From a checkpoint of a small transformer trained on Wikipedia.
Size: width 192, 4 heads of 64.
Architecture: rotary positions, no biases in attention or MLP, tied embeddings.
Training: a variant of Muon for these matrices, 172M tokens, 5234 steps.
MLP neurons of a small language model. Each row is named by its layer, matrix (gate and up: input weights; down: output weights) and neuron, and shows model dimensions 0-191. Each number is 128 + 32 x the weight over its row's rms, rounded and kept within 0 to 255. Numbers have three digits each. A neuron's up and down rows have the sign that makes its largest values positive.
After each neuron's rows, "fires before" lists the tokens most often just after its 100 highest values on Wikipedia text that the model never trained on; "fires on" lists the tokens most often at its 100 highest values on Wikipedia text that the model never trained on. A number after a token or word is its count.

L10.gate197:124141120106137127115161127071136131144154116164122124089116159062123113079105140132123182149105108084163109146091143116163128153098141126132187086130153156116099133124197137081174135093151109150099154132133110112071121116156080191100141123145167055139143214083141102166102135132100146145148128166063072071145132155190144091164173081147162102110118121143035141185161057124163129162134134168125117121111133132105139058142110125105197137131114151100098067154109194131142128124159199146073144116133101117149137138147180135082130109123151133131072049138123117184090109188133123083
L10.up197:103160164129121115096165123117099128112156120180118131155167116089077099137140121141132100106038121049166103134126126126127129118190130156116111118075148104146119140077090116111084135142142169045114134123133127137116091125116126129108090087095101110113154173146140065110132137121067134124085125072125161167081101085160124118238075137148114148100128130180065105150127078120111093118114123155134105144176174118145130087175107123150132095127078148176116082158176144118138097148160200157130100082128117133053127150140109165121122070127171083197128052218162105117101146145142102103
L10.down197:138088135067126112170171104146076132137149122144132107159125067149093141145137064113103105146101156131133167132100115134165057163149042144157115144167097114130143065132146062152136161145098145108107140157118181150111108129149120138121122130103117138143176103114144120055137142186095187119205147114205151161120140083145144172193132141097109168113155073135124067166142122163085146082112111127138098109141132145104128176151120139131128070117181166112133036145138143077124138174155127105150057097122102155135149087094166123133191131122152084143127126115021152105077089103162097143
fires before: "l" 18, "land" 12, "b" 9, "ine" 5, "i" 5, "ber" 5
fires on: " Al" 38, " Eng" 32, " Is" 7

L10.gate78:043106124111142119152145125144105150151184134092119114120135135141125074171077183052031140090126097114153069160083113125129086138133155161138111096161101121178107108127131103169128088162103094145168157111080129116061124163115153192164119117125184169105135118145133168187098078118120117176157087120090157183183144050147120113128157106168172094120108089137128165130127119126132167108117166078111156129116101138150190099111104156080098110071095090151128084127092160116180145085100133162096082158135119139118138124061089174091094138116090096084210130128094143121130119162134113113
L10.up78:086111183123098132182121166159113174116105161107089087137149090123093107151122134101124117146116137116129170138148143236115111148155070144129145133094161172177111175161112085150093122155141170118116153172086039198125110061107091181195135118121132113112160157102215123150080172130161100128171048084127116122116127133134066111116164067135123104162088102135131183167109078173112172108111179059125142171134039097126128090111108079109180133172080124158163134092121141155122107103143150117094108150157145127116136130151133164125120106103099094164120112126173140159122124143122124120
L10.down78:141140132132112107099122149121071137165142095108135154120109145178207129225074113150094119083152145082120191162114117079144108125132159158159153130151090174161170136094154175146127163085111075102119124130136061100183096144152182143124093136143150139129158141137104108114170104171124158118176150139063164140107114168119217083136067105127076144108147090162157114110131167139160136096162119098106156118153137097173097150122106165122128170077097081088120074114094187150185129193072105140136127145109155104170154107186100150142089201055145166151119139098124131105098121099156132162
fires before: "iv" 11, "oup" 10, "am" 10, "ad" 8, "ing" 6, "ure" 6
fires on: " gr" 17, "est" 14, "gr" 13, "ood" 9, "ight" 8, "all" 6

L23.gate176:122096139059137131130076125149108133149155168129184106112162146090149175082065104172082145125147152135119160149105156115088145120119082087092072137169073129095109099159138088123123202119158104141095154150103136069135120106117114118174122100143101042178124147159130157153074150140156078161167130155152165163136149146145124177118105051142167128095140137119180084147136139126105124106127044167143137148094122100150114071143191054133157126111146163204108092130164103100142162103132100099167090147077096066167128107162138152173109195138105115089144135144158079106132091107158089082
L23.up176:137119131021143149148067134130130144134196117124153109149118137118125069138071121133132126096138095087157121122091130112132160188111130093139126099132121168155104085124128052116086127105115183150137165194092096149089102168107132139131145119146150078162117132131125101146079172136165164105108148121157123137085136136169169168102108155142134094126133146134203147176107124093133093141121101139138060111129128081096171080160235068149138126134146163128124085148153196146168172126185086130105069127180144129124147091165116140150113139100101123131096185189188027091125098149155143133
L23.down176:111145093154139078140197154162122113143143153111143106117129042143087137083123091112127076106105145134102094133134093114100112116155070164131071124178146098116108220153114115189073149130121167076157171170152132066113100137153106175110098133098086105123134153190170104153091138117091131139094100097107122072139114113125125115174148110129136099068175138086059157102139124125106163179101102149138120122139058167103080094114101149156160101146175122138145108108109129129198129115152221144151149117105152123180139224062118100125103139113081125130134056156130131101120087134129167099
fires before: "le" 15, ":" 10, "l" 9, "les" 7, "el" 7, "ine" 5
fires on: " Eng" 15, "g" 14, " ro" 11, "ic" 8, "1" 6, "ity" 4

L21.gate338:125130117153131177034112153128101064161126160107124217129163152066195132122152127083167157162130153197156117140152109149142129124190136171137094167039126121128096136101076171106141115119132232112153131180121154168156129112122146127138095145168139141158192159074146166158135158165081099116120147111174098120120108166117103091143124129101130145125162143077114152093179118098096128161157073104146104119173130120125160096106156090201139122128127140129146115168138123114061082105108102083204144178140128089138162164157102160148141114155154046101101126132132139165128147101157122165
L21.up338:115119081118126154165191083150065152171172160159150127121148082098126109127135134141157158113109150151156131137126137102161127125053117116121105119112172171171103125143135086122132117140075134096087094116145136133145099076106130099075096194093094096056101093160132130082130128119122077109154116139087118165216065143149145117131151089094169026140116056077189130113139140132165148181172123137128138113135116167155135088133094122166134141108167175155143156105122165151139105096093120155191086197163126151141083156107076134141111085155077079133128105150123212133169162119137138066
L21.down338:192182104084103135174110097155102094146128078064140142169138132109159126078121131109114134125115072142136171121134120095059203141141198153139080078120115079127141096166126136088147096118146131165135156121083171136153175116151134206110144150106125118052101104096140113126140141122091166096171071143154138194171062139109080080165155146129212161144153110159145144120139179109117155191126135138145073163138116137112119160124144111131088096119167105121145157092117154119148133103143142115093117131165113174090171081119122078155067098132172085215087112161152153159131160123145086177
fires before: "ut" 15, "on" 15, "h" 8, "l" 4, "and" 4, "os" 4
fires on: "ec" 33, "p" 13, "et" 12, "ar" 5

L21.gate325:111126109154136137136112135168103152126157146082057078155164130087128063155120061125100164094051109144119079095198116134116149070159131149163136122143140177150085091070142124150105122141128147138148118119118135152107133098088131173203120127196103135129104113224109143159116184112141095104150209138159110143160147172104137101161096158102147081073108136156201111136128200175191148174147141063173117126154092125107145132164134103139083149088137148092172120053116133061138145133130147147136147155132141084125085130170123138135127141103156111173121118073105152147047129104121124123
L21.up325:123080087093139128104071154163112193072131167102102101171083146149158163049098070159138158126130169117112068121161098218093165080119144134146086178120149156150127108074138113135095080115128109140138073186069087177144167125093095137156138139120147131127156114126150068149173109062106128150184105106108086166120111127118051156158130106124166183103096100138133126157184120075176084148135105156180173134097105165163126102120119148139134092145174112101084153139096106133151106091143070170153110167164059122150089083123108177125124145140106109118124122148106122148075134131172120159
L21.down325:123091148157146131178109114152070138112096177169140142119128078110074141070080101115110148112102128154098090169161175083103113073144145164136218143127096141131120119103196089108150091094154085137113135168083156036129096112122143128094162171130087161134188102115128082113154118119141162092124137110152045101071119094181101208157112108101143122149138097147153161137106134067110115062112161075110140140124095154143112136113091132087090121134139095107099128131142137056187141147084125118149177125129084145090108146147065099189127099113147148154165101150048122138121134077097115148
fires before: "am" 22, "m" 19, "ess" 14, "inal" 11, "ction" 7, "in" 5
fires on: "gr" 25, "ig" 16, "du" 10, "le" 7, "in" 6, "ony" 6

L10.gate126:141115137155092144110105156143148093099165116141158100127069188140134130078191136107150087107131162094083085117139175113125111152174190123147165150213112097138078162111151102139117138095096156127111110084168125130014084182118085173063107125094112088151179074115198150077115142127187171168106111104104068124182158137146159071120182118107101104133120118107104114175161151113154095142141090130168110124169143103134134116153124109186094146102075142089108089164156163144123046134155093125102171144107137145154091086089118143145107120139103146124094080152133114162104175089121124159
L10.up126:187092147102112099097125166127141094084101150087153158156168106166143166103143123075148183111141096050151055162120162079133080169187097108095116090145172075143157140062189121151126093177130144095142154101111178117107179199103096113176087135124122101064172091124129102145115085133095132124137130109154159124159150154159091109150221139121186125161133121114152114127156064100119113096084137139141130130152103162140142151173085162202137151107127131211102131124118142129168092116160164174110155121057110128113118094114105123147130133134127104197101127165133118079115110195134113152
L10.down126:192163145163128157113164172114103108056132144138102127151134124129111173173063151165104131107155223111119126151169047121108087139094163143155132158194165131125171096090113125155108121137186083135129245097139211104092128179141080157123080121104086103161135070118123152119107084162157104087173134149123167146065104118089152123146141140136111114136153119087103149150155111091122082149120113119121066146133195142137165082178108137095147104119113088142118155134143120151133124137176126093093169158135106123132124120146148157155191115136132045167137138177135059108131156150099106118
fires before: "d" 23, "v" 17, "m" 14, "el" 6, "ul" 6, "he" 5
fires on: " ad" 62, "d" 21, " Ad" 7, "ad" 5

L14.gate251:124123119160140091117152092174152072108108095111115152167118085074123194102115186198174108187117164162150156139146152191123169107154160143133086170163091180077108126137135099117105087135168144125135121088100174107153144146097224147129188094068118115109164121171130124120102167127121144135101101111186196137151124117181140138139183213139082102109123139117184104120163136078132197075129116182112104134104184148141168144155103151161146198101176139078133132149096145103086149169145142126097085130103117120078141103159174153114123131127188143105154131160177093111132137119133155097
L14.up251:142131152095110194108095147160123160157173138125104170178128107125094184134141149171140146132054124153117148129179135147146060119118112100132148111129117070128136126130126108070120156126139127121133149141127089110147107125135124121127167186172098106174107097109144120161093057146124136141038183153097081166107061108157135091110142182180130093166176161100088090118132154143127072080141073128170153119128078086146132120099113077138142169089176187090116123118120130134088158127074194123135106192109127047159165129117156153123118197182117072116183151077109170135080159095131098148
L14.down251:191158121172112177125187204139154137163210103162144140108146120141131177123148173144123097106136143130128086133090215183170147143133111120108110191114154179111149075166081206115096122124107139222093111153128154138168147121107152165104147127146117132123112147151166152109094162225134137120150110160108130098152087090121126178135107112127078137150090161122132128144177126123117122102072182210126092107116143192118105185120152127177172164134088091153131095145100105126149114079125089150087114073127160108167141172169159130170101122136182149128133124130174092140124122154093098164
fires before: "le" 14, "ig" 13, "id" 7, "age" 6, "ific" 5, "if" 5
fires on: " or" 20, "il" 18, "r" 12, "al" 12, "ill" 8

L2.gate366:177155143120126144201157123180119093089100107156121084154188109097085169045111123127093132057170166143127065127093180105120175103157157169131116152101131149129142090110208104185164119117102196097088130156096136099120156142129106100112127103151169091127146151140157157131132204163153081150141126174182112108167145124121140068155113088223095148159114134186097130156125095147147087058089096160095108107189108091158107124114143108116120152182145147151155150148133130151068151118148109141134099098131112112169160097135104113108101123135104099162117063157069131163152111131192132105
L2.up366:159131169110133102201156123102138149138152127152105032112183171077062153097084117105105118076132162087161080127083197118076170099157132171156083118131153135120157094116140094233131153121133160150060122122117157128121167141139152140105105104160161110156081163126135146152137171145097114117125157138188099105158131154111148134145126095136097146128133083171103103162100110135178104099141116132142097185149148122142114075119142062131197117171170157125139119125151163159072139122134088121162122114189130094153162145113105104154115099179080123172140111188037175191160098115140137101
L2.down366:142149158109175077173131087103116137141163163123152059111169123127091163141052155105102136127127150095141068119049139133117127135160102132143092098136071094109122078093136052154094171136156119132052124137064164116168127114171109139079088203165152057177096196145147082113150182149138107146153125127156097111164116129122133123188126128145137175125167161171120133152094117126170117092092114135154084141159133155159135104110138057091178157157147116142154079121114124119133166114180133151142099090176109127116133084083152092119098130131079096193133116135077196143113099158167181138
fires before: "l" 18, "oin" 18, "land" 12, "ro" 9, "ear" 7, "ine" 5
fires on: " app" 40, " Eng" 32, " For" 24

L4.gate231:101137140148131133152112214100118147123119145157135101109115125100129090110091128131080128107062204133115111070104120132170082118131096118123103128138185123178136055183117075114113150073090199093114121156138142146156148209188054133067100115175142115120174145152169068057124142140117173182125106132105092138136103157152128107161141093121137078115122141111171169143112158162147162107156089139099151080118201095167113086177114121094104110077118101154138105156146127178121097156175138159103061129120095139124160153114178126165043098102170114160115102138131140119171112148148093154
L4.up231:165115118187179223105131146076112124116132128119142103120085112100147105141126096130157139092158137164132165102114061124114125111186144159042169151160178115141124108115108186114096108115093129121118092100100114152153093166152100160145138137055080139145172126136156119111085107139115143109206146152098112132126127120114099101117181110136141118179116204085110089076072151167130098133124203134118115105167140079169183101098152107139105099151179138118098129089086122075175097182162104121142127186068176148093083160166122135182153059081146104110117112104109093077134161107126136083
L4.down231:147108137175154186104145171061094132104146088113134092164085186124173139073146129094164173111157135163131179100130072144111144161192113133133126212132171144112144133114109141097104150159136131107124158079128084138089098148127087167118100087201104183123098136102158117110116120118108134136177107134033111128129159119126212125051185132096161120152119185126129141150164179155144110138178107103108124124160171111159130101145163107113128135143131122166119131071086163130131083208127062130135150209149140146120129131140162140106185107103191123143116121122061082073120142134109088108
fires before: "d" 28, "v" 22, "m" 16, "he" 5
fires on: " ad" 67, " Ad" 32

L7.gate280:079135166095119122145153099124118095125166125161125080138184049149104180092072087137080134068130081108120145109200081142077091116174163220144145160130155141118104144149104122150134108149116105148179126129153097092119131180119130143164042127138103121132141146145184105134123095139127103109211120102119148114157165138122104069109164092088089101168130121133128095140141155111117174176137154118176067135109089144094104107159069112093107084121074115131120120121113144180069116161117090140127126082117135165093138106092139125097132122176111116150169106064169087214091101153120081193
L7.up280:114114042096086168142076147179098143131163120129172121164158145161131112116162199145112138100084144147145183103165094117094121130184109136104159120133125071192157122148188124146096093074114045117135156123139069147118096160152077139104098094116072105174193157165182131110120100093150113159158108152078179167124124090124107100085139130125180097159074099156125136100110040099097120130146096139177098142144149169115140131096132107175135169132052100091140121079174107129086102132109165161111108102098149104174086174091135080135159107130097098167140125089131086157158149119109094129
L7.down280:119065111107166130151157129104123051152140137093155146127169139160099143169110158119078104097087128164109168115120135124124118124132155140060123092094162134132116118113103088123081106069182119117132110063123068111131103172179126135127111137161151098135140190179123095118204111213121179113084152047098135123185154129172118118149151160093126117101126123184134078192130130080117119075131158109130123145095040157106104182103142120128155154106135097089120106122133135168131141166131089162123130164117164124069094049129132116074144106154151117173145161050124104160175109100167127190
fires before: "oup" 28, "and" 24, "ad" 12, "ound" 10, "av" 5, "ade" 5
fires on: " gr" 55, " Gr" 35, "gr" 6

L7.gate91:105159123115125154156131133097147158158103107166069102129160104084083110125094127092127124088102099112104120074068164162116136164095092185127077110128178102131090092124147144162085104149113056065124185147142099107120124143178136145145105139145162045142131190162132154174105186154190075145198049092098104144151153112152126188189082131125117143080155138113111166156084129110075143123123161171167140081089160137158114108164225154113135147116140106142091089157109185194114081121132108117099101120104096137107124106129148133108133114115175077141128128178124098131161163112171125094
L7.up91:147190186085102087154160178091199109140142089154140120142164137150119132037118122105088113107141182080158060145128155076127111101160094119110080141119136071128114108128165127107107144102106142130122132111093131110116104120146100123116136126085143140158129185206180148120094201158111125126155122137149045122131099103126179117119136134121070116149172134115131150137100210108142143075124177102210144096127188101196106090176132159144138178099119079132115162142097147169102085152104106170082110081164131118136166087126134119112100129161089078183115159120103106079152074122160135084
L7.down91:139159086100184093162151166099101073133142162088103074085152124166136089116097102149084104123150130051143090147105104113127136105143085106173148152158112119166130062130141106091116196102131162114107122074139129053148097112152114147099128084108076112147144161156098136080070125174130183111151115143181131096105105124111136107164121131127086171180178133129114149142080181208148069066104098118150127123157157113185112094096108103084201162127116102113113097181129150099186132140148136152116109097165095155133166089098140159140170138186129063197107120139096121141093113157176142081
fires before: "l" 19, "land" 15, "ine" 6, "el" 4, "ra" 4, "lect" 4
fires on: " Eng" 32, " Is" 21, " Gu" 19, " se" 10, " She" 5, " time" 4

L13.gate9:169157097134131138187082138221172144090117121131109160086178125110165121151133147089120076105121115173168134140131134109170158087146155112129122105098113135127137119125137033161196155142169128145096133093088091147103127115160132163147130136104110102096115108104106149180145114160110181103181118174134069132091164154062119158154154155123152106144135080141145186099163169134105131187122057127065093115148052100134154143161156133123094180189146103112124133130168130115179197109156154142089164148087116103206126107121153104180135103113090115122142072131167202168129186139154135119
L13.up9:155109197091095141157105137178197188111164156118166114095163118125160123103142189070160125126145091162175111129109163135139134101050135167120083142138139128119196066124092103144078068111109143116106114227064155135121142136117145117123092144114127087097195140111116141072142116101142106122118179149131119112151125096106079123045119126108118113102140078204145110146124183081166125088109128095128105095150119147107069161138107098117130141093182133160142114149146087079217102117106181170104163142127101121128121159108139093104084066105149120112102128098158136107084130137148140058
L13.down9:151129131088121161095170124134070142144142116142066172138095066076156133148178186119125113117140082212091160128178106086147156152130172140169113183114112147115096131112090126047139146086134174223129095118085176110113154124118130180170078106123160126141181144050094148161131133132088162100138103131173073121124114125109110103152137183132142129153102195109179125150071163063115149136133123066135148104149115112149106142153132101119089133193127053140178110125078131142133103097135152097129100081094129070092085103111079111148128069121126138164094105094094142094117136152164123129
fires before: "ction" 22, "ct" 17, "ess" 14, "ect" 5, "ed" 5
fires on: "du" 25, "f" 19, "p" 15, "ru" 15, "in" 8, "duc" 7

L2.gate123:154151101161083101126155158080070100108100120145150121131134148136082132071125132126135134117125094119094060063113151158111133065142135187094108143178189178124093152108180176135089120103063137157088198173132075065096124136128114099107134147145127118109139115066218121114115149135171101144159115130130110176189152163136143113142205061123136098119141160135151178088181103128116040098156137121115140148147169116141090097161181076118127111185120066156085123167130131123138075133192105128082148125137104172138141115121134092182129108133116150109103079141124071139107100171107116132
L2.up123:194131055141082129142150180108117170092124106179160095125142139086132173111155132123152099074152134123116038129133145156098125119120085090067088145191173150080125100089130167151152126101108118114096160137159165147110100151174154168148124132105095084099132102153189107098073115146150128148176090105128095112202099153135155176150145122126146123128081102072142144090095140125151074132108143119148122114124174082141135027141141146153139073122101074152147101151048154118176068155158132126145137109105133181148094141128143125214132177112145147162097100189117071123091155149131145096
L2.down123:155123142138132115110158138105094131059130164132167115118080144092149170085154106108115147085095140135114101102117146153093124155134116087088092129213176129060097128100185149146114163103102128140109202125201165116132117157136131145127074088128127112062117128131161112094117102116141123087158119099169099122146119123134157178145210159088194133143139169059126153109155110137114099124124126073108128111115205105154105127137094130150096101142134103142156120149044156066232097176195115130104161126170164131091113122133161043166154109101179136134151142158108095128113115190141155083
fires before: "d" 32, "v" 21, "m" 16, "ri" 4, "e" 4, "j" 4
fires on: " ad" 68, " Ad" 32

L14.gate280:128145178135153114189123147199147137126141170115195095151124116128142133136133140132184197154142136125078140139096134110162123148158102108092090136109144160093114074163149138113119128119121105133169142153130122096104170118138083112161133093158147165105151054093119154104147126067200158130096111139112171147111111113148076085120134172078164120205135143115041143105098206163141125117060124186126065138117068118155116144119115161111076108115137171173118123150109079123094152126151167065099156154146204150161020086132118131060136119135162126082105121145126128161133151192131119139
L14.up280:117151109128191014137059099175160116142143146144156098124146160126127204138112165122068086071223160103149197136072098121090097128068078122182061136100143102118191121151123163121111112098127125112144099170127153115119089084137177202095159102163089140107109114118123129122144160121111135106109157126171127150075128123125127095088114189152160145129112140153060105159115121141145160136142113154063111069163121141141147081131141174171126087166088088109139122120130140112085146184106139130095136153094135133078134153116076077106118126154128122132082109058095143136169131138094106134
L14.down280:131166113075127097137138107122154154153138091098125177185193120125104152090145143078106125117118182163125167132145156124041206171079132067189105211121077114112076097098124155136120109144123143140130149167098140138052164147149123133133101158135080149091150148155111064141139159089086079104133136123148160121144127086205125193117055139172122114074143106089115095122170100124112149141103143134100114105176116120197128087140159165162118098160138094103091101164124145095097113137166130169157160125130110196126094085129156106102206188134109112130071140166104120143137144092123132091
fires before: "\n" 24, "ly" 9, "ed" 7, "ul" 5, "ity" 4, "ield" 4
fires on: "==" 14, "f" 12, "or" 10, "ur" 7, "emb" 7, " ==" 6

L22.gate201:094075073124088143118096146116172103157128151099091072138109154118092150130154094168145153124128130201133110181137130107103136184047091093119120148131156123155096091115127166162167064164112112163142130150138167098183142122097138145134103154132080130153061166159210111069176127108103060106126097101136163123117127200139123111106146095124178133161136159112146177143112094225138141109139038098118131148081146146123128095123180101115165149160154127075106155149128091112141134124146131169105075162095154174121141199078049125140157130091139122165136156197140087106139135139130118125
L22.up201:120153128141144128059135111134102169101094176113108119097101143151093109165094121097142189064165111123143186153117070137150124158179184109136170062123101125148092096150089170116163138196107109235112121158114115128147093161120112128125054138120091109121126099146131126144117121069136169137136124140154130128117179102143120102059082091108094116203168121062150162133122128139179155064132122075111141138075074123054087176106164168072111104123151110100110151176099145126165188148084108116081139126176115130152174146098165115152163100097139092154142101073120122117152161112120163096
L22.down201:152147085167099096109141170127099086197160142152120070177135147129090100170106134113138116106058101117142132095127116143106113158134145103121105140152093159104154127085145208124074118114171161094099156133147142138069116160161146132079182105119150177056176084126174131142115123126134136156099145137190069092150159161073116148122146096129199102078150165142110127116127111128137152179121165164123094113114149143131116131099119132030098162115129098096091164098152195128152138182077075091135135107135113215060160169100184195121148182101121096108124174089149097158125124137116126113
fires before: " |" 35, "." 34, "iew" 8
fires on: "2" 23, "6" 15, "." 12, "7" 10, "v" 9, "f" 7

L22.gate362:121113135136123091161051158081141111172154092148087102130163074127085132152141140166115117135138109082098112127119186098086143083101081153136138130120153197120099148142194137165079131099122057119166118072092150114158157122106095166145109150174126143084117157091156112092103140139151150083184115135080097156116157157078118101139141084143108062122117141098112091166178202211115183144099150142185150123140171103136088106069145129146084127139125149118109114153166127119076144141196157122126113142161124085063152106080149097130071157154086146093151189087128136091160127188139106180
L22.up362:171111182099122160138101168125169184200079151133174160165134117129063129113153163129131165117107074160120128141141081154110153168065144194110140085127141115110138130170065143122116108129123138133131105122111122111125183076085068202189133134139153102107175155165127109193154132121103033125107075142134177168141062113140149198113091157196172145047143115130132128193096137116101132149114137166185143071103155116083114125168117069198117150153133127132090167115104146152145169131128147144137134142111153146153128116119099129066158086124138099078128137116149113127133118082146081118
L22.down362:120105074174101109123141194142134134117159098150069148149099145110117146105141137142071159142180185151182083142188133129114069091156055165128136109148076153150122128133163102175098162142116118103103130146111098096165148117129121126144106175139159153091133085089197060175089157182127127191148133146177089156111120168173092133110121047183107151120093111075104061088127166091179121132152090165076144164113152152137151133136164101148178139162111151118155054124164125171123136080109150172183149135189096104153118191111118120137129137153140130135129167170136128161161150178118095166
fires before: "ub" 28, "ing" 17, "os" 5, "e" 5, "ers" 5, "r" 4
fires on: " cl" 22, "l" 11, " Cl" 8, "inn" 6, " us" 6

L21.gate113:134196132108118155176146097110159109138114094083154144160127122090110191180170088125173165185166116148157118177164166131122191125150224125130057176099162138147162106085173131073139142168174114118135126120080143127065222135070134166056165181103158151143144112104165123181131152085136118121143129118188183142094111119104113094149146141116100102142103115097122126125109153130156153111120174128167111172128126152136126094127127103129078112109146113098143115091193152175146144070064106134086143142098136137139160148186159103197139109105108042110131115099145124103129117171150100133
L21.up113:150099097100188154191115148155119115125142104128172096140176108097122134138135164087159135145026103172149142129142151165153101098164143153046106176154154197154126064103082128133077167150137124162137075102139163149126082128183142131103134137114153140169158068166127165080124114149175147135105121168171115149166117143131161133115125149150153086121181184136182157140158147112154208076138115128187143085168067175154123154128143130215167112093103173166083112128070107102163067103150130164071160119115134110142133098150153164112118141161132103074144125091132088118151168144118131115
L21.down113:173061190138159152107148138056173128198106093128160127127105079134190156103120154144126106133198170121197137147121134150130130120157150152116108173173115195164054155116116102129150104126148127167153128151130135078101119122152153168113152123189132176126108091132160178086116179101133174099163156155173152158123140135119131151150132187098146109083125136051154121144182118133141132120107177136169162139128134198133095139159105129138074146081131142075109128094121096126171087174134159140073095121120109038167154095159111104172152117154086080121139076138105112039120160152140156099
fires before: "ig" 20, "ific" 10, "gan" 9, "if" 7, "ity" 5
fires on: " or" 42, "al" 9, "ent" 9, "ur" 7, " spec" 6, " Or" 6

L12.gate317:115109130197141178108121143152121083077058168138112104092072137132056109139080150108153169100118129159211139117128108184133138118139068152140161121131164171165100168136119147117115134162099144131198123133188108106136144160140127127118117128110138137107155167141110152072113133112177087106171153091171143175140102144114181113139183085094147105116117123115123131119159050110164094156147136107048048131146190124111132131136144141147084096085121153146078105176095147122185063166132060116113077187155119150118142141093161144184107110078195134126162084145178146122122144081129100107
L12.up317:132133141163161143165102169152157122041150124161110150077078118135135134116149138069155108064168177156109119070134114116171163139150093096131125185165154130132148125177136152139144167139087128121179161152144144155127106169125122117137094115139118052146142214147099127044080128155164072115094054108110086172153089124078152173105145127147137067148172083152145148132146043130160147087132127155094110126144130150066117116103120078111144110131110121101094109125175100172165110157142152093154137158162145145149127126071165148165078145044123188121154076155137084099146096157089123121
L12.down317:154153050105066116133161171103110087116109133143160088101158145096113118132117166113076182133124134165180171138123084169117149089060100136118140102135105121105078085101082146145109127127128121143126141145160098137135107198131117144139050085119114143079116167084154098151104129163158100115135161129110151147099082142120148167142100118122194177165117211121150123162096130155175057048116186054138102145155169126134141130176126154092116142151137114108106131103110105069149074205134054148139160161147127123155134083130147094161127081153106131172128126131071091121111171078071124076
fires before: "d" 27, "v" 20, "m" 11, "al" 11, "e" 5, "ise" 5
fires on: " ad" 60, " Ad" 16, "ver" 12, "ad" 8

L16.gate130:142106056084086055129121116145137116222095135141148135110130137185106174141165125117109140141134110103077121096113144132153101143124199193120141137154089186125145074162185069128128142149145097136095126135074125102113171076124126148168134158110125140094159134113109123139094103158089142127081077138162169119042175143112089088118123056116123107159155152128181130165128094180145082133131117064144136087160154204156122164104135135148126185120125154150172121178095140102108112130150136147127126120058149115168140171186065112107140087128200089161102054109127125157158086107148133125
L16.up130:153165114143154132091118136145157124068095125195143149100108069124133126100088127119154069116151126127081108079129136141135152103123115130139056083137154167118172117102099088140061104180119155066105160172089134112138122123133142152082163157088142119072141111118124104108101124124107138078155103150087095117138108112122102098128132189175149142173156125050113124162147110127125236070113084161140190149144122085147129099156144129153210116105174139143185092146186115118149126159162125117100164187104067172072125171050108115124143145101173034112163148100123141120118168125107135118
L16.down130:138112107135104184109138151160123116168158150150167143105154143116141089171089154097156089132113141117135109205077160127142158187115110120208124192054138085081118135125126146123139136167074087142195160160170127130123107104158134129135130155124080113132111194053111193145139169163152077178127110172169170105185131121144104152130093131135096130099126154151149097061125063206101195121095107071058085116147128121157108132139135152106148144151142160179087118162151162123161128134097083132094111117122075185114094120107144084116074154143113136122177185147112144110153166141079132092
fires before: "\n" 65, "ount" 6
fires on: "==" 46, " c" 27, " ==" 19, " is" 8

L6.gate288:122137177140131073109100099180117120158101109102114129186107115139163129101085134041169132174125096117100118133137103179133144108125140158125169184188191100122122150131128131109124136160120101123161162134134135107142116130147089109144066072147149115147181113095125048113135089188091106142130120083170131129111162102147157086106080115164148076105092074104131128160120129087059098165167160140175146165169134137153138146139178150127139074125127159122098131140175121110087093067147134221113095126024100154108141096126134142136166084127075120167158163111039096100110082124169108163
L6.up288:152086153138133169154124109153138089156142169094171135204115118123136085147126130140112072172127143108115120155113081123091181101112101147156105192167154101116179078139190120140105207126089114240194171133175092136108143119112093133041157097091130188144173133124132110136120124137075118105152106092181133153175171102113090115076140081100133097147105111141137193127134117051118112129175130132133057152158138145119133106151155196098111164132137181099091105074144131110109116104154143166089106182147106115128134121090143171141159146147110113137151168095113085102113054099119100130
L6.down288:171059066190156174122129113110123138176150138069147073059139155105088175136092149191061108181129155102155147145142102154149123153145181165130118075151109113163084134128127113139119120103141097185179117137203142116163119172098125137156127115161166104168167103163143120075154154066143133118161080152080131113149185110095092124112129172121113090100143093071158144136091117111120107176166145181141162157193120140162081122120136194103168149131219073116070158070133153065129112106132155091105145161118151107132154165112129113159121104094125100154115107112088127136131129133122140182
fires before: "oup" 17, "am" 14, "ad" 12, "ound" 10, "and" 8
fires on: " gr" 50, "gr" 36, " school" 10

L20.gate13:105121124146139188095134189130085123130094156104153118147091150065128114115098135112120132150126106112070106162149188139135124159150177147173162144075124189085070184147104102142141082123151104164157092127131129199136103141066148162132160156151140112177069157069143106108122110069128075155172070105145109130153109144154145119087079116091200153174146133115147189144127146136158076104116142153139095122173104096125207097128194100169116097153120176100076140108140129163064126146129143116113052121130133073129068131129143172169157105125133134162123101098136104071213151133128101142
L20.up13:105090093104063116117125103119155100125147169165132095150139110128099065131119051114105129091156173118145117186119096134154096159132191077094100114163120186127139062149112180104123054106147157154064100137128146176110100109131125063134106112079123142097146114118195115103049198095104174078152109164140136182143159069157078131129115140166092096130155208130145114181102066164132116089093128138099134095119061110166102169131110119121110146130120169114136104101157118109134153109120092160125118114126105142155155079109104107187146109087075115149189143124166096053106117136162153148
L20.down13:098117140164109089123134131166095164148123182085092149138105178106144161123108120138115195155132082156137148177076152102100076102122141064167136172079059148134137126127111169098100173102090116126114116108140145103103111133150149188143137122206084088192064077161126077099100124116147159097134136120091145148113136056158123095068080142127130130102141132194093168137121151111143131152137104190135096147096143126098070158061141094050129144138121151128114170148100107120138130101135145137173140066170164189182128189148116158155126170103102063150157153195117103129123175145151102171
fires before: " |" 41, "." 17, " med" 7
fires on: "7" 28, "old" 15, "os" 8, " a" 7